python train.py --n_layer=11 --d_model=256 --n_head=4 --n_kv_head=4 --head_dim=64 --d_mlp=704 --vocab_size=4089 --activation="geglu" --norm="rmsnorm" --norm_place="pre" --norm_eps=1e-05 --positions="rope" --rope_base=10000.0 --rope_fraction=0.25 --qk_norm=false --attn_scale=0.125 --bias="none" --tie_embeddings=true --parallel_block=false --init="uniform" --init_std_qkv=0.0398 --init_std_o=0.0 --init_std_up=0.0398 --init_std_down=0.0 --optimizer="adam_variant" --lr=0.00142 --beta1=0.9 --beta2=0.99 --weight_decay=0.14 --lr_head=0.00861 --grad_clip=2.0 --warmup_steps=515 --schedule="wsd" --decay_fraction=0.931 --decay_shape="linear" --final_lr_fraction=0.05 --batch_tokens=65536 --seq_len=512 --doc_mask=true --train_tokens=530700000 --steps=8098 --dataset="wikipedia_en"
MLP neurons of a small language model. Each row is named by its layer, matrix (gate and up: input weights) and neuron, and shows model dimensions 0-127. Each number is 128 + 32 x the weight over its row's rms, rounded and kept within 0 to 255. Numbers have three digits each. A neuron's up and down rows have the sign that makes its largest values positive.
A block is one neuron, or neurons of one layer that tend to fire together. After each block is what it responds to, as a language model described it from the Wikipedia text at the highest values.

L4.gate110:113114129141173126135113117164145131126144144078152090142161076132110142157123125143059159108150142136114111170159158084097128145167114129106148169113144161063135140147165180159124098121116117142158124083126080133137080105115106064070112076098131132094120116072169114128131041138120142163174077103095151110097144103138200112127087113150169150146106086123144103176151123186151142112149
L4.up110:121118121102172114140140139115176120104080065149161109106144102083108112108094119139170104099090168142131073166138155146111152188180105106114084134166139158154099073141115121104106104135158164123135078144159206083134201121116100137152175101102136162129109143160143095168137062111156155112116103170086130091104125141084105174152133137202130114105107122141198069151125137132066117132153
L4.gate166:187116163143176133177099126116088145169125085141131134140172123119099169147072132103151125125109150135113073164160160143204102133146106122189169207141139069092120164111084125114120126108154131115134122106151144142096176165113084103146175162074136091158113097045103109171119134112081147183100143101139173133106111125097143151115148116166130095152143147144178112055162126123095084149189
L4.up166:135147053159122148159150118133124237162158120104141138101110140111122110170075172092158078152104100124137161155130149166138044162109088147090150140099098119111091121115118101143199124114119126093127161119164132134150096122100128074082103205143109143189057084140150105119155113116101108127133104134101131111162129144113143117108099156109142115146101150086102166071160119118166150156054
L4.gate168:126077133119131128126157118173095134149141114113097143123189120141108096095073150139122168100137138122135122155092059089083105114123136180155096135127091037060105135200133204148069100109088107179160119146125138176102047163086113124107097139122127166159099163112086123106188147097107095171110137106125130078116117101144043117084058056147101062119139174064099119150174191146164093111146
L4.up168:151099157061168090122211126123143168095121128103105173169189149097152144096053135094121109096118110149091085118110100107142156163162136130103120086154081101142084160110143199125106175082072126127204133108146152130084088150087154110180162152123106153181104131172115149129125141118132080129128147119149083113124129150106132161131105203184119133093158129104141125128169118131124096132136
L4.gate251:077147089104184112127158152130164122134112100196159109144141148077113080119146160120046098092045131111126164146146083096132176199178130112171131149131132128087080095162155115146085108126133123157099153135146130118184132127158172134123204203150067113114097115167170196111129105111098114152125112181109158119136085144164159128128147136175136125131091145159123105100055110149175085121185
L4.up251:107143089144089178091127119120129122152140121121082084088109197135117153167117150098110188125141087134141094147161088120082111127072099131198129147150119125066133047146149104135106112063118177094080105070058157124163184126109176125130098107126131168130065139164130104131177180150094142177121123116101145104167150162086160129179128122144115154133142095125165148103096104155151146120113
L4.gate307:153153048151126089168112149052095167121093137100189122106184140105090136184101131102106164116108134131151122173078146126111201088134133109145147177147096109080128145156122114157117090120192131114180137107108194059162213140102117066059097117150116111108149091103142144151124152114089160111150131217198167097154108143143097102137122144123157191102101132124123127094102086145167086116128
L4.up307:110135121144180112111128185178137045097111172118103096133151098162120086142142145145080125101144180152179104193145100052113162137098133129132096097090140160121144132154153154152097141092165133167139184122085107133155062105168158097121089167171158185170155082163153136144139110119105102123191114121186141080109158117119118132114113070139124137178132180118165155184097149176135175129095
L4.gate320:054155110111174107169123094184150126182174171134104133140168124147073139084091125140148110017124154113156120195125124101099172167124107131125118121090129086135122136116119175097121163158138150144079116137153093131095178147094170097145159143121108103096126130129084124153124131117140102145161157140117105123055132159120138109158130143130137141102167133147118141198160134151195175106146
L4.up320:193122216099119146106099110136123115156136093161111129112129156116110150141154145138135143108067109096126109133155124158143128102152088164138101139163105116100127133078134175188116080158119172104149088034135113101111135148144141049129111175103118149187082160095130066134080165133101168191195177099201131106109158141120165129130099179133143121123117113128089110129177115131119180109161
L4.gate400:138128113145096133140123182080129142170184177112121162112145182122073144145131102088083149158114141128120077143098129162183167124138071149095133158186101107076111056081116181097170151092136118113134135121154121095169151124157106109130183092151155092101172101132118177108193147168111143104098157102129168108083183129098122071122172133115125134147142102173178133064121121133119106131151
L4.up400:151177168178163131145145142133126108108081113169141115088167083116077184134132189097125125141161125140155105092170142074109089157115104167089166126148071106133132118127118078146104172145139131108122132161137071136119118141127083129215113190120142088096104142158099116095182117174195116151143090140097108133166130098111125083137128089118090113139071102043162181102124153178063098155103
L4.gate409:068109142102095136136172091115092143174141132144169115138167170073147149093157131160087138143137133132076103120126125108150120113177123106151115176145126148100109132132095081155185166148158137101187192129155111117156189075130132160135137090179163194108138123130159122160194181058069146119096125159190159096149044146136136129078128114136142137135151137156131141140117107114146128063134
L4.up409:160085111146102074087089085100084130141123149107181153133125135095139187119097130145121185129150104130139113109152138098152106111119113177145175137153052155162154177110122145115121154166129130174140051098114072109096088095132119119151078150082124121152125182175130122163130166159156199149134098103177093156127103132088106140111148130165088117115112137110140143110099113142123123122165
Mid-word continuation fragments. Short word-piece fragments in the middle of a word split after a prefix, like Con|c|urrently, ex|c|iting, acc|red|ited, cont|r|ary.

L2.gate6:133143198082144151122123124112141171169183115175149113130132103137200161165090104186178103115044170104091079116154085138138114086154081123111127087159118118127137144111136126147164158135149074174130125114177125124153136090212111098169151111171141086109121139101115131087139097119132118081077113140118096137123111091153122112158183051175098088143145092119108105128139149081082165109111
L2.up6:129120190095151114174100140155135143158155161096185120172097136077095170063132156127112138116158159144154091175085093163056137142143122052076131133142190177078103153100130162078095134161114127109166152108155133159083121204099084163093148140130153155110133128066098118101120132096134159046146106227091149115092122111105130096106124102157090071161094088102151090130159147075089196113179
L2.gate116:165134136123154107148089153126109179194101073100115078122135142144123158094139176048145161196110181117123078089174106126084144147128106085061079084179105105153139121116120089114138085158071096119116139128176087095117123115103071105173104160166144052111105176109118110114121090100114091115068155105078169138114119132154153097127108100137159160153150117088171119160133119102154100047189
L2.up116:140174189094188112134107174085095109178134110151115118141152186166137141078121157085161152163117129120083139132146104120134127109130164078097147136162118056155199100158103076172178140144080137091179121102133123117104051113157049122120090093132192090137088153133122150104106102190095078109070151082048111110102109152139165086129105102135135164130102113083168128128150061066099120142147
L2.gate177:142111073066144111128099155101096068132163140083121124117113065102172138135188098131145105145079098125112137111180110089165104188109127150124158153138122148221073112188134098145163112143101183119197170185141110095113164113129143182118123186133124148063136082103082158080092113095175197081131119136174158116131144176119172100137066119161132141135104143121116165103139153123072103084160
L2.up177:143157165108128088170142141120148132117183162091133149204108067095119081048192142111155126130075114094222100155097065127146080129148114073074164168139135143085169092110195128080122116113105159143150128162208134125171098117168123160126123126111116141109066132106104149117137155084128147108058166153093117079187151157142119079102120118171140051101054092177121137156089068122113161116134
L2.gate317:140146111115107164139138104134156191161152111109147102139167152130190126127127126094117136157156152150043189149132090137075123113157133121154108153113160095065122115109072108114145077160124147088096097088152120216116079200211087156131152168156134070129138164089100168151186062156123172199149102116115071117109106085094150182119171099153125124145177099130161140164137115090124068103130
L2.up317:112202088128095191073100111119082136127121037153098113124084096096170162151089164065148070128132078144142117098094192094131118139155168075099161128164157132119172091183166107140088151143143158135108093073083149091066116097188121128139097092161171142100145147146226110149105147136122165136088192112155118097111116052151081136202063129117138173154158161090175119112075146086142130134160
L2.gate424:079215117177115142096147103161132081131119149126070115112141138051104146077139147108164120130185131100166105086099181083132126125104108147190144115079111121153137110140097086138154151095121037164090093110139178047101103113056100135090145070176124125158117095005136125111128140176089097089155100154096100093138150107134164126115148144147119094155117084097086142095156107109095140132137
L2.up424:120164165100156173104084099055096057075086161190113064119070128126118062085149156135161161169166125048169154141051157132098125161181102164095130131089113137125120138150138093059087130115113093140111131080116104115081119133098154124155153127112183138145099164160129104118104160134174111153082195076103125107096174113134184153136145123146138083127105115100109123155113186128119115122132
L2.gate450:074110178129141144101140127131156117079121095178118110085119106172127152090102170074092144130091075130090112074079159100122086105101186167116102091155163135079158126128148074170110110160122053144126150145120102070115207133140115143108086090117155117074138134158162178137139080223104133191129188104157146195134133142198181168110134193111144211112139136195088145185139139138132174096122
L2.up450:156120170114163096033147129120105129029139121154138124096095112088179126135135093156138175159145113076111114144158105153145124152165136118124078154098134185150148145072147092155090126093081156163091142119158129127152134145151126128135184158125145131106207129144089134156182094158194140143092134113217104160143158154170110125139204154112102145162219107112115130151136141083118147153123
L2.gate652:117151126126133073099102188105144175173144205065075095093161118126099113074104172122172112104082156178047142135121139101085102133165087126119100158089107108153116146161205144077139109167128158196118143136117085122104171125142083100103103092171159120096118111098091165125117073111123150130105067068151111047147055125090085089153171099132105153130085130121094146129116097115114099064162
L2.up652:189129123148166107136161064109137101174118180138115166104076075103179114127107148200168118147192118133110137123124112138095110129164065176127095148110113075080120120162136214106122087123125141160102145143171089118136143110178104165063114115129146096196147126100111078080079068122156145146064109167114118112130113115134118146115182141132116108162104120113153093125108095087103099095169
L2.gate653:153126095118152179113192153138056144124101085145126109141171109107161128123146147110135095102137075178114104092200103094132134099059140158115167150085083191123165128120186152151121151130135135123137087129148125124151089139107107116099062125132087065136101094141148074198075160080117129091192127082130081140107117207092127151106101133093090133102047108106127107112166172110135121175157
L2.up653:202170107121150087080180115117142209194126135113183103106127123102160128131121170057166146092143131106198118153122106092125150112119153166092118158152134122110172152124174152110098174153111128155135124136148127156074099139146142132113037092172161033138132101123112103173060174116091144090077131088137129086132049108119146123157125077116128141137084135149154142113084189118144038158160
Mid-word subword fragments. Word pieces inside longer split words, mostly "ath" and "v" (path, aftermath, crevasse, convicted), plus split word starts like cap(ital), Cat(hedral).

L4.gate183:127045110118141159114098086127095122109170114122097170107112135091141107196095123160173125116098189174081129141115160113139117173116105083202175125142126092137127084102155102159186081070135111119112146129145100085088111128121165183131129106169142155129083168124149128158159126085057124123134108156180136152120156088094152111156200132190172098104124107162118130149112094170128147142137
L4.up183:162120223131107110155104086114125085138131147100125082152196156081115167111150130144161114173103125096171123106133094100158124093144154093089099136118129097155139139102194140046086105160151152172136100108072101127113108117143111079144127147135116171129121154133064076114119160098152128097066133124124152129163065157127137123180097127155111065110161123099141133144120066101101174111144
L4.gate184:132122135144085164149153127117182145058118133153105184143142170142118158116096163112146163146144109188083142084141208167150089080089050167139138133144101110116088156092126135161139133158171155121196159139120118037163161102145103114118158123143143088073149133175093102169150111135095111159102175161100086129122181185082087139136185139163098113126139141125153169063170131186094104181101
L4.up184:150130101139131098133113156166073150106135126136147185144134131131150098138094138176155123124104141166082083107109162095154140132067145130121110093146137093148101097138086099099141124123148137145194107136131090187103124121076132129096179154165092135162074112133109047171169088126096104176109136201151139084084221145092104114137118176123141086156142135143104168114127120131129128149132
L4.gate284:099122164102157167177125138156142083097156129088137139130157147131155130160122148143141100059138161124110087143149172102155102096132164134173126169111106071161168099134138136164170118185169084082161073143165085104142111114164107140102201132162140055103167110072124124153151126092121163201116122165151154112154178125138128147081131148153108095173095171149175099134091092093102135115126
L4.up284:180122136094120109118106083129136167178133096168104110169123142153138125151137164066081120150104118124112095119096134120144188149129113114134170134140150130181135128131106149067125064053169150140133088142120087152106098170126153085126186169170055112140110046121131145092111118115142093158202066156074191100114125148119092100123151080128127108103086097132144098155115098180132093133159
L4.gate318:162096094154102108144122130148130126118117103131149141135115108116045171161074218126128117084090086137103125132130208158232128112111113129113088220172133086151115164172105089193117122115149111108174148130166093125131116097143163112170089139124139054116128167161091139169086130133166132113081148149143137152129191112097137138147130118134110063126143179161140123168172091158084125117183
L4.up318:152055134115098081144167127112133110070073137159171141179146123127118172152150095073134100116105162137128123153129157160141180123105115057120131139137170143112079125145159208124096129167121096067163141182100106082210166092100112133152152091143148097046095185104090106162142125177120170111098113116074184178065133117162078137138165175133141101164177101189097105095089172078116157103113
L4.gate402:198100099066123071147133115085134157113104160082103109133101101113150068127129163141110108056185132131165044153110140124165122100083095102121151083157118140147078117168085159150142098120180083158178135135144095146118073159156084110117109129149117148129069108068069127155119104141139093128102162164175183168162172161093174070077148208138131109082086157186111198177114141163156185153138
L4.up402:152119146110072130164141072145108135100151127103121151141185070195171179154122110113122107163128120068112131176126144101145154123173142129090164184129101195076058104141110151142137134087139128134151086170115136117096084119100096160084161132067145137186136138171105114137154140066120136192068078155153190156152130104143071140155163125138088117159159113178129080122116167153102115134163
L4.gate512:111173136132160112185118110131203166124114172183114128168137106099118149130185152151148166147136093072148132225068158132143072163152093152125143117163151143082082112161127124163087147111193095093164153124161168116110114099095162085113176137168110156110078147133129125158164152060122102157108069180114106123177159128141142138131162129152151060126163150138124123100148074177096098153173
L4.up512:141152126107181068076116106114150177082086130102128097066090129111119091112137150075066109116096120141091098162123133137079123140118105147196150132182112112149111062151130118090072125081060127158132129200172112106091162141158123220135147162155158117084119170111103117104140124152148102128119146130114155110122129132156170170106096185181143123113138198099088115119173164137132134139162
L4.gate597:110141146071102116139091180150182134097109112095180136144104151144120127125136146159126165210066083118130111126127173160156219091078088090125131074157099137080164119155145065155111101145139140138074235186156074081099101122114148098142153110164133141180119177107104102137158205076142105126127152155187133145137095136124161127135131147181145094050115125176133119099066119172156100147122
L4.up597:107156059149043110125120190135131124139191140113169136113154070095183174203080092165139125144146081129085150134132145155127110132127088183109100103122064116094088100097147142122093102106152149089103152164103168155156101151128091145151149097109169125199155159126120140124150181124141140095109112124169146100146072123124081120159056118101085156104147141147175107077116151085060154149133
L4.gate611:145155135099110126110119153087142116132083094145113119144142112148117102119121154104198093128118100147111134084130203127190121157098095115141107179159099092070135144164096118134134124114170098113155143132157101059131216149169103154085156091115123095080117185100101106179142150076095130151091158142142096129075092158133152187080117144107120078082145141153162124075158129138137101132181
L4.up611:194152106099094125134090079151099101162119091129154106116147152071106151087124128160125147097113169133145113086109129171167142059110133148152121124115183106100168129144108185115116085101143174130111072218081109157048128085108091108140099101098123102149123056102133122145100170114122147124125194147144119076137208129111187148113161100156124127154123150149048124092054046157109148188128
Continuation after word-start pieces. Second piece of a word split after a short opener like In, on, F (In-stead, on-to, In-vaders, Haw-ai-i), plus month names after In/On.

L2.gate102:124126102106104134137186094144123083115196115191100165142072162109108155061141126131113147204129102140116162128148117164146120103119096093102092176134126189140122152147143055119103150115139111130135140093220146158115121102170105061126092163146102097142132161129098112207197185122101076168187131092156164124153092193123124148197145125122171119100203168144123131087131147180228131145101
L2.up102:127102159134105161162195194130165108081152174118101096155151158142142077113106185085103131164128091134120074054139138114097128075114127165082182120155142126146105110151138125140086144087085142145185138080188163090117115159124147104110137159092114100130141141134091099162164116191093112132163087048098154113123136087151147105135120170124171143131143124142063123079194139090136141116138
L2.gate191:152152184145193157090142115119124134111140146135153142138132061151105088156172160108137109111151075127199077125139147115137183107084148168135142158172102093082074110151139167165150149150155169198105116167126190090131111123078089127116184097097167157130132111065133165130083178099127115182170170136088159096065138159114166138151212086197146118094120106125133052124161116145100145120154
L2.up191:082156121049125177099107129079125147106183175158149187137135149107134135155204141150117148152091143143115170142128051149108108142080148148078113132126167033151148118085111132089122169168106148058099054174133204148160053134081156094126138087114096125133101083107152083139078059115163088100089163116104165109134155108152154135136104122152112114144106145178106130150175080075124159101100
L2.gate245:113117149103144127103166164107143118137123186141079132153121119179097190177134191118174123080140138091109138116117110101127132110085170120096111143136122113063133169089092078168102139146126076125113120138104128137179155181168118140136129138115124086159088120070151187165178173154074063188086121203069149157094154124131119136120159125127110058146167165142066093116123157184123159102118
L2.up245:172109141129165156123116157141182117123209094131080066115122113121097109138108086170113112104107154159101123063096068107143106148132114116141081133103143067121093102157147144110085169099115070194096111161114138096146128085100211092107088068138150173195103135117142190128156148084123105132111082093099130149099095168151079129129080159113114136135202168114103137141075083127100108154068
L2.gate358:155090112163115188104133122085050097141101180177183094137105110121123139128179105094122140157137115094119173174106069120122120152139127141151040154113098185176095137115102096048157155152135147137123154121131126195057178150191140147127070151124147140155073091133147097128109156096098149131159085119142155154111141222171130096186153205135106143145140124105087134113129100161126172111125
L2.up358:163121138120059131164148141093074169137121129134117104164108109173140111120153081088181090145119133129133100176136131094119146130137072173154119142157101128105130198132104125072093120189088139164114128122124101169095150143161170087136184145089136103120094128145157112117127134101147115100108142124080157082118117139189151073082126176170093091184153144138155091138176149140199116203098
L2.gate384:134129112175119142126170152075138183152104146086146126190143100099148133116200140155169164147162150077159166165119079109106105141151074155073111181162115152133114115151103113039101158104152136132179147167151187105116164076105166099102154138131074143151158173106148137138086164074131115137078163130122094082134110105086084127070104120068118114100115159130067187086149126150161146154115
L2.up384:149112138164089096141097165091089142094102144123080198131105136126151163134094195159139127133125071072148084142107109064188132071086149164125161103135138122075156186115133149129143111194186133147116102155107184145096148113046115126115147127170137126126153117122143199181124164117096100139089150095141152132130119133055135133077123147126103112090106156163116175113171159165113175218110
L2.gate489:145165113097191119109112172133102040111155186111125187156133107179157180113148088131151125055142128135208131120137136155118139140141078184153104173145116155150150086089083125141104117092135157135078139121104194133140158086083089165118171161142095144123139187126093170135140121088078161126119163088121118165136133140094127144180204175204116133089107082150090142076092153141137130103157
L2.up489:108139071130172154124122129135130082086153144139103112152157171099137167135131135108168072150140089163127178113166114107144126083031085138113116154167111128095085087102100143086183166112143141182135110115125134064121110150080125095135139138126129101118145165139141138162158183166112092134116183143047122139123200137133131120138224137185123160107141151137082149050104119045141139158082
L2.gate587:173128129198140160191153145119145137104159100084135141127130093072076093065125133117102156118107131110139175073133129133092066095073105152086095160121214028139131130094098072118052118151137087149117127190109160129184080138149115104098097146139123121138126109170162183137149147117105145146142163091164160107094111143107109210163175119137149131134084141142139176131115145096092095080117
L2.up587:095139175053110116147087177132136143101160100098108190175164138115096140102114177095087123101112128093150124112087121197117079130160119129167085208124185115097124145175115086081063077104121064133134150146112121199134135102069122169125163095155045109109134148155043165099180113037168091152157160152173123124178157118111089182155090098112134090118123160141090187144105136162109139122107
L2.gate668:060128174140165182176094122144119089125104087170024124090097103081076115075103130066091120087130164054092135116112144185149132122149153141117088116116175082120122093090089115191121092079147132066134152072094093118096133114063092113110201169101189071168106125109112154176111090157119103137132095110161185061136157182105080095152083153137138116140093142154181107152127107183139175142117
L2.up668:110105157134184132169096091174118134162147111143178077084146146166134098174151102100083095090168114090090164121175096127097142086105181131121126136095134135183031109116117102114141086086126059129160091132112116120098159130127117144097136145092105141150059131201179170181134149146115206134155151133135142185129166142080137115149111157077175131124130115158124123066123168172109162131123
Comma inside dates. The comma after the day in month-day-year dates (On April 15, 1998) and month names after a day number (15 September), mostly in historical narrative.

L8.gate304:140106118098094124159104128142161087193122134131144165150159207143115152156152153101126174128127147092148103179127117142149103179135056176152156089071157146129160137149138089112118101113148153114127121101144111092139125135128177103153055120119103126120046091094112138125150144156094116140110115147129140135118060145134134077152116116124117139116119140106165182157177169188151154096144
L8.up304:156096189151089109116118123140166151121139128071098135116168120120146141181118118111110156133201151132100134135132099171167135101092099123164082138162132041118107157170051104093122154128078137124139144113103106162105158096217093110100129189102106102117155071171128140127123096128063121178069136185164123117107167097193179112148118130166078111173115103093123112080105152106163120157132
Mid-word subword fragments. Middle pieces of words split into several tokens, such as con-s-c-ience, rel-oc-ated, cor-res-ponding, ex-ec-ution, plus opening brackets in table cells.

L8.gate446:091134129105154115097147188078166148214123115139069126122162168089157107144147084130140153105127103108101129168187101180172089094127108127140169123130122169110101123143096141130182126075097148108203135138147112138145159119160185115185108110134077118202105100098145132130115099122165051125116110114090078156140150149164133117133123117106158120148142138149081156153113075112187169064134
L8.up446:169155111146196176141143142176126138195156129127071174118156142100180130088164149196110149116175152151129150119178088159110132128185162134120129057100107131109079107107129115164151153149092111092093125180140113093085133068133140108113097149146121128150130146131113118145120072073103103203083154118117129146158123106108122162103087133173064090054137156169108087117134153106162157094163
Periods and "No." abbreviations. Periods in encyclopedic text, mostly sentence-ending ones after dates or years, plus "No." abbreviations, decimal points (459.2), and "War" in "World War".